Part of a small language model's weights.
Size: 16 layers, 15 heads of 32 (1 for keys and values), MLP 832 SwiGLU, 20.6M parameters.
Architecture: RMSNorm before each block, rotary positions, no biases in attention or MLP, untied embeddings.
Training: 317M tokens, 4834 steps.
MLP neurons of a small language model. Each row is named by its layer, matrix (gate and up: input weights) and neuron, and shows model dimensions 0-255. Each number is 500 + 40 x the weight over its row's rms, rounded and kept within 0 to 999. Numbers have three digits each. A neuron's up and down rows have the sign that makes its largest values positive.
After each neuron's rows, "fires after" lists the tokens most often just before its 100 highest values on Wikipedia text that the model never trained on.

L3.gate429:518455516481487520548465488467457564521497519605570496523525573562602482508532472506461504544435545555504532501518431480490467505582591475523472494573519511436575524529584462542544542485511529489514539547505419555514534544489552502477512443533483448507463466470503544532405507493550490483516489469502467499514455467542494456467513491459561522502453540556512523503493555475495523449513460575499511515510454479511445562498472439501504574517503457573461570527492502528414528558514553533498545465453521513501555506480489449552489504493526452471499558514449461444493422554468519509481453481571500485481531466406542472502497518550581599481522552476531447499448521489477531458483476479564575562594550488503510501448550476390514497470429501520532485508547522499533516509508486
L3.up429:540520505554545441544544538557507485553414531522518550525480512444479509438531497504454554568513508489459498440512420483535466501551505454493551435506499500498538547529523521520497543465494486502459472485492501478511504486503522505482583510474437551517489505548474500454432507500504447484515510534531499472466513522526462538510497480496474501523465531380559515557523513571532446502471508552491496501478442567563534448510512461533507555482503513475452460526477508533420562546466544485529494519521537489529443505515522486500454501427539525407511439517532486445577418480557576436522499525450488474478453556421553470534437487426505489450578473525514450480511525500553524574541450485524530520531558503485483399483479546427431537559486468518490489485543524525555457495528543
fires after: " C", " c", " V", " D", " St", " P"

L3.gate582:524496524527484491534507511452530567533515553590441458480520481406645434552574547506454512532477475533540470525440475501518462486508502479555520480598471489457480591481512507535449512568532569528488556504467461473482513447448433518535538439513559524487518456427522527458548568474479546521498491477516484455555468460553439507370479493547474507420504532581490482524475483452533546467506419498483483521527511492482478510545520513472547593470456473528435505511444489505461517475517543478530587494527535505444553498455513475533516515473488504524502463439445514498465504557484596534503506466527517510509508480478504554511516529566488541489554532562560533479555460536433498423500527503528459513585494532490460507458493509433474500465452542516461447445491478448551520469529450
L3.up582:538432524474521407464495506451497517506420470570535511506477554543444500534459527506533551554478509524491517503512502502489516514472492439498511518483577535509487441495473528441461475511498493534481465468535477521495515536428523491411540520574492469509540445480518445446532471522492511466486486476482578548439510530539525489476429493517539609420477491491480480580452461533483515485524510519519528560521434467543468497513475504551574524533488489529537546488517502529527533592543530530537552541502538539446556447523506518545576480516565599412463463584598492514488521487496536504514580493463488502477545562451523490514470494527535475480519486510514475470558518492546477457476469521513472482471579533495524479449566484494434534492538500380550503602518457496471473528431519
fires after: " c", " b", " St", " st", " d"

L7.gate360:497487536496476469538477510551442501516477523579498527525491546517491493511510445479464479548468449467482520511472493448470528512471507494548532491515479472471493545488490467479553510455533480519565519558528556541448419522468429553504530543428549524415483503502528501463490568517464493543549477497489585554499501523502532502535525507547490531495510529531491494470494572453522458498508557493563532515474527454455504499529521487596503537565460521582402521436486417427567509553515568441522493532437485527482488504491531428550527518513538490526501501563539528524488567511506528490551509443564498495526518380493478511500544500604483491506477508482536510503512594533382628447568525472483469550498501485466543540508487512442483521426536540425476451519444533518460468520464520
L7.up360:503500530497535514498414461477478510525489482472501519523560448416479474468517503516534461476483551504433587501522463527589468538481519512506431432586503507446511474435574516428483388546541457506537476543503567479587405472473477478538447537537534509504512494493513508474448459574559460498480511550420456516529440412524505492449551494578545482542509433488498463549529537509496524497561460487529491499480536538464561489496483458522537589484462470525496490416482471473506566464528435487508430480498463507496498541466521512496496493564472493478438548563499461530458526484455456594511495515511527499513589476506482520516521487456495559546515505525541507477469516534458535521473453440545498519538454548524456553406453553478566499495556493436566474523510511492476454529541549
fires after: "1", " ", "9", "2"

L3.gate774:481489537514484475527499498544475599423448523557569499517536475526451502566543470497501486485519597502528457477562488505488381536447484565462472488540438462463581538504555554502509497464478496498474521468479519491498489475457557479614576488473477537458485500472491523528457481505423480464526536457503505467487493452518510478518537545532542553519525565511552471504446464496503513496517424492440487477517491526520464470500495467587520541525458498548497458516560546523525493559505483449468486407439558558486533501473437466521488507505464515424429506557516496509573515514424376449562525467543453503521542476443518412495481514493499474455464511472524530457558548520485510489507471528568475559550543465482474503499544479430483464454439545433533501523480549472585494438451462
L3.up774:497509486482452526490476493523463489513507446431477467536545492450457464514496461418523495427484515532556565520489500504522541499510456483464433499503520478542480430463421458536430532530478456504545512458448566467461476545537433518471503525477522569515525460489556474524494447549498560410471463477453530533539497653440550487483568519470518529497499521560436514487551461564489506453536531422499481475498563509468499554495483446486427517508558518504509489499555528555537472446502469599544526505569520529448439528561499416500489499471505498465599559503517481603468496591488516495444543566553500536518469442560476513450458491550552507482555481464591502549499460530546518487566524515476437471477494474523565547529467483536515481453535530476494490518570483493492463463478500
fires after: "L", " L", " R", " N", " D", " E"

L3.gate512:495570463476455551518457486477462538487473475523510475598569494544520504532511438504503446479434487537489492513491417461505508514464491535453530468498580470490512560479497479518530550538445484477483515505494513502538475418530406560521585511510490502497486442458493423477497517538525457442518485488442475506487493468478458492460490524468584473511533464507527538561490522489505538544510481494500520491514515570542497517482405465549538546470525489512612451519583470509491496562640556567472613464393494488494465496478459512540534429475505447493557571522491523515599446499430467524521484499494516534491530533489525466559463485452545545429521460437538482493524587539413497538464496458543524504573528514491477548489609486422564468405469506546551545478555476532493516468440561
L3.up512:506482470566458482543546498512511496453486479580503475496541531462460577475556455483509488426497488457503437536513505483449477439451587459483468532492541518439433512442533541490495569430485496514481555495482512548494492558473469507507520513529476466468540492535481530463559505503442557510496499492509487508437494535586535479467538495468540550478585460443556509481479430487467547467498469486538500477488463494491458504469531499479535508549524456475571499616488457494534475487474545534504445474446514515516443503428534516481506423415527550508478453449506510401510520530503576420479511446500605475479459528497526473495532580486483584463498441500440496480551491470429490519458485461484482484584485566481546455513524492462434480525473526534527434510438427472494473505513486
fires after: ".\n\n", " Y", " F", " w", " N", " g"

L7.gate688:542447534444514481486442489455550478528423512502506472526509485587554473512455499458446537377500547451510465544482501519490479477476476564500488481537515553523479532470526538487525487452581534470497458577514511559504484385515438515498514499438480414447501496509475473454448530542508530585542503432521508527483441449533476523438506517515513458487496489533465484509521529496479505502531504506507533548513472516579424504498424486524521509472478487487437485487590414518559513536494458505612536471473498470472460530465431504517494449454503475492422492542529525500585478504445425509523456518521479501473535418525417538517506492480513472515421490462483491442470547512440501509521588474552536529582496528520512498495489516463505406513503486551506478472453514593567477506537463
L7.up688:556468531474528519473377482508535485482478425457512485473547420510483518498481491574529523525500482536450504488482467527535484477452494482535484570518570462476433539485511538483523534507482461554528495583520522490551464467460433488508422458486483540492460524485411481507511479561519533477484502463513421525498486500492469383501528437480483511573489463474513499555510536510511515550466498508515439515536529567485505480498464448495554527523448610523555454445597434472563529504477467539548444552463509462504507454501526507479562437427421470504470519477443493474478482555505557454467450503460508435494551559522461554497465548525491480487416460500422530486472584559427540499540422446470454467529463547550469562484548503533494525527471488512502513559526500531481500477553472
fires after: ",", " February", " April", " .", "1"

L3.gate290:493511470547573448510496486494489519489421516526589520488486560525488441518521492460461485504471512489561564477537484536511519539553495462523577489602544490497498580444553450535506587597503545517462505503487510520468454521483434508550587503549502527536546424517505502454447557532457518489513489467417507509472466490445527462513504496462590523532458564526513504516481493453566582474553474529443573490547460487489528486511397468504531583498475511547549455489483512532506519583584605479569539512517571523552496455595464475534510522533533518495508473500454465511538446528476507490536487509506446467440467489444504436486476425482525513460467467510517483494513526539434540484483548480576436522617561498464524455499569445451531468493426549474456426511548485537495492450437551
L3.up290:483469551491471452489455511446532501469488574458555485479505482505464425472558515503548513534470475502424502473526561549465504501521543491539459523492530521419495530503556570486456518486487452525548448519545541479479543472484543508464515462524512489491516498521462544502471517518500597501498518498534568545568482491477486519507526459496459473524539559531542551505483542474517485405474549532470490479484423482450510582516453499511651468488493374536537478555499399492491502528478534449511456493522475476547537500505495446544499529532520542504453533551470550457551526482507476451518490491408571486518483529539465508563509534498476388479493548509459595505512521497539521483492428530493563445529479549461538478476422506486429516429438528580537502563546529531550464461475482
fires after: " N", " R", " D", " n", " St", "ronze"

L3.gate140:510495521504547493604540496468524543476532515549412490489455538455510484528553484460464386450441520480560483471456507483527431479563500569504500507531518481545466588459491569628531520554448466580520532487491473526427489509484511527553537455463498403539487470455487531454524525472498600489522426489501476434480454486516475487490460491502520469490549522509489466501428485455504578472498471488429538508534478532511465521532507441430553512511491471536475506521443431500416581532538435559521551471574537539507517493490401441516508509470552449543555515491438539494500486523421492519483521530546530507482552508473591581512528511564559510450545527532508597489498488561520472485466515511540449568550438527475541492513473505471479506479473606504428501468531511484508558459529513
L3.up140:550475537526512454552533494533538483509504485512513506584524517444434507487544450474514418594438540539500495497489446409545533438472492465510569517497507442545448486492514518520524457463515511480509568498518494435557560553526450503494447525466465404509482549460595506478551520492515598468460527443479545445419475434434422485442430474467518469468524430492500485552394459477372521486544478480525495506523458526506390510482495485511516465510480599554524548437516478467552527509494479553525516487491475461522501564435455519553590493520517504458539476420488444504534501486454434418570546477549566479475471480584509575539527504510530494492535529442494489494481521542432519518503493504493473562487486520477530453535512510544442503509540470460512499488475525537489534448501413
fires after: " l", " h", " d", " L", " b"

L8.gate33:423492521524478586496473507449517474467472525587571441534617487574468513521551466437566450440473597501516437493514523527473513477527549504528465528520495512500516501481500574486530526473593496440527518528475537553485451431517415550483459502510474538450461519462546478542494508531467500499468492465473468531545512521486507511527493545586479526458498495485567467455488503514505477488484511461584508535449525514518515449538479431499420481554552537554493584413530363513551563457482497509569524438488506483402479538466434523523525454523483497502483480509448523594526475546441530512510464443524503498547497479519510523505549465491516522503458503461475518486471504489483564438515547460493479529467474577531541516482486503462494465494524589450445487554444476559532490488449518
L8.up33:508486549501455500510435476464519562518540427551519488479543460446414528502488476461507484509419511567473461543483561517553455454527460538465429501464539559472525463514485530503546454404558395534459482529519547506497503511532521439503501530526489503432507493557467486501512472480561504480541439490476463516476492460471490524502555453575457507495503478519494508510465526457522514421508540541476456441476489485445460506544464456498484445573503497475536501489554458472467503473436487501530450526464443408534497541462518477578492513448469521572481480562457542482468541471537489513492484544524484451548478471513453518422503500478520452536507460508456545450460532503553497514525536482464472517516421518507548578478510528438553500564517591581464525500427596537436496558429444
fires after: ",", "1", "0", ".", " F", " "

L3.gate134:512501486485504464483481527484435512521446488537596474526499569485519479483557448468477460558486536483473473514516474496505524605522502489507476500553493532482502517518484498587521609530468529553446528478459467520540442500504501565583522388491504518488527469496462455537447656525511492477518536447454501572475495477420475507477516492438515592447516492540520515552496484432540549491518454497489548485507483469498507480476500497557519590461505495514582500502464444556474517535526531562520542481417546516537471513561498484556499452459506500509545522564453448524507458511454454447566572484527497506513559413448544454514513496494495518491541468447512567494496526539514478507438577539596466536568535438524488529448595464462522479411487520503465510547565540503543508465451515
L3.up134:581517481510552505450474511500565490526462517518546528463503453503557475482475452475478473508487516483526536549598460430549463492559425525494453522527489481463535444521455407534448557513501494555416480466452530535518437481459501540530505503453491521539564455504487469547465535537483466494460467499530433509534543528508409577532470528521504505501469472542552529470484456537614497488458521477464554538497609505464416503428577500601546580488537540429505556419469495519477500515474474584486463458419564529521490504547475529466503450475425491444519498458474493510501466551533469511478522473507512517522585502433489482451510535500421514531503513552553441573523518497499484527495535510550369507477560428555485539470498535512547488475491539506484521518537526510470492537485540
fires after: " L", " J", " N", " d", " p"

L3.gate603:519536526499475520449424592517450593476465548500559493509581542518469474534593437447520454506493498484486508515515493459428472504580439519472492520601498468517562493540490474528499554531461475553505508481477542455450503439501458531529524479468484535500451463588485474465507571509440527474522560488392504521493537477494452517575492496435547522483516495508548504513481568496575558476509505424462474481496546462508426475568422497523557505511536577502518442497520460455484452613566495537472515519453526549524464423571457439468497518486505580462531486518462505468560515500408486492547456474546500497504488456510523437544500482482485510424464490447525465549462566484498536533463485467558529525544498430503505601522530478424554451486522534537470499507502489539532549467490477
L3.up603:504509510523472526519453504510511533473523448486491428477470448461539569523542494510529513522500485453512477504493521516449534517469553571547447480530520540473428508457518498522405513551466402571519546559465559540531547565532555590497542493504500551552567492546420546541531441479495498504522540513493509531486539568458414511561501492449548447536583530547548547474429479533477527454521539462445467478501435499482509559499590520506530559468515475465502486528421592505573517476523567548519427467542541510564525444521536467468454483470518486443521509531511516582456462568520510443462424526536495535519452438515402525500528460547418544540537439519530521485491515444475535467468506565454577531517481527490512580494499489477541505505413530591549530430593531523478516526468426
fires after: " J", " N", " Y", "J", " A", " R"

L7.gate512:466528539527488515559480462462531510493525451525582460472522528524452479480509397518479439470523597536520455479515473488444443535522534571485474531528519552469495515430462529524533477519531436497473431529413468437485470499543468478505529474545510567484473508477511539479543454554537509447549490482473489515499464470466496547519509493616506524426571553497547503495476547461518457436513472446535476536552542477554472477532515402521507542606485434568521514487555486428551456458476535486576455504560537581473528489490533463517520541525514454529511503556484506537473493620452547458515459496471502525497477492486475475536499446499463495549489446487535500474444497513438526530505450498515437501564459533482479436469503506526511492564519483418475490544511520510482594492447468
L7.up512:515473538550523478539498498502520476444488439532522568542609478471499462506530460533500515438519438483519434460520491497501518439513468489500427473526411437454521473549444533486507504459426501526529483594522531619434581521450487415530493458501556549503558438472538522516488527488523509556519488516526501515542481527498468472483440514530485528479578483533497551501529483503478539466567557504511460495563523466462485508456539490499435568360493562450524476499487524440528536449482456423536474538448520481541542558444537461441549477542487540482477474562488532482404472426439520552487443548550527475500565544440478531497568453512449465515424417478550538474555490516456503485546568548493538460547443514434532513521471490512505470578536472530518455493509537492478485506488484
fires after: ",", "1", "9", ".", " ", "0"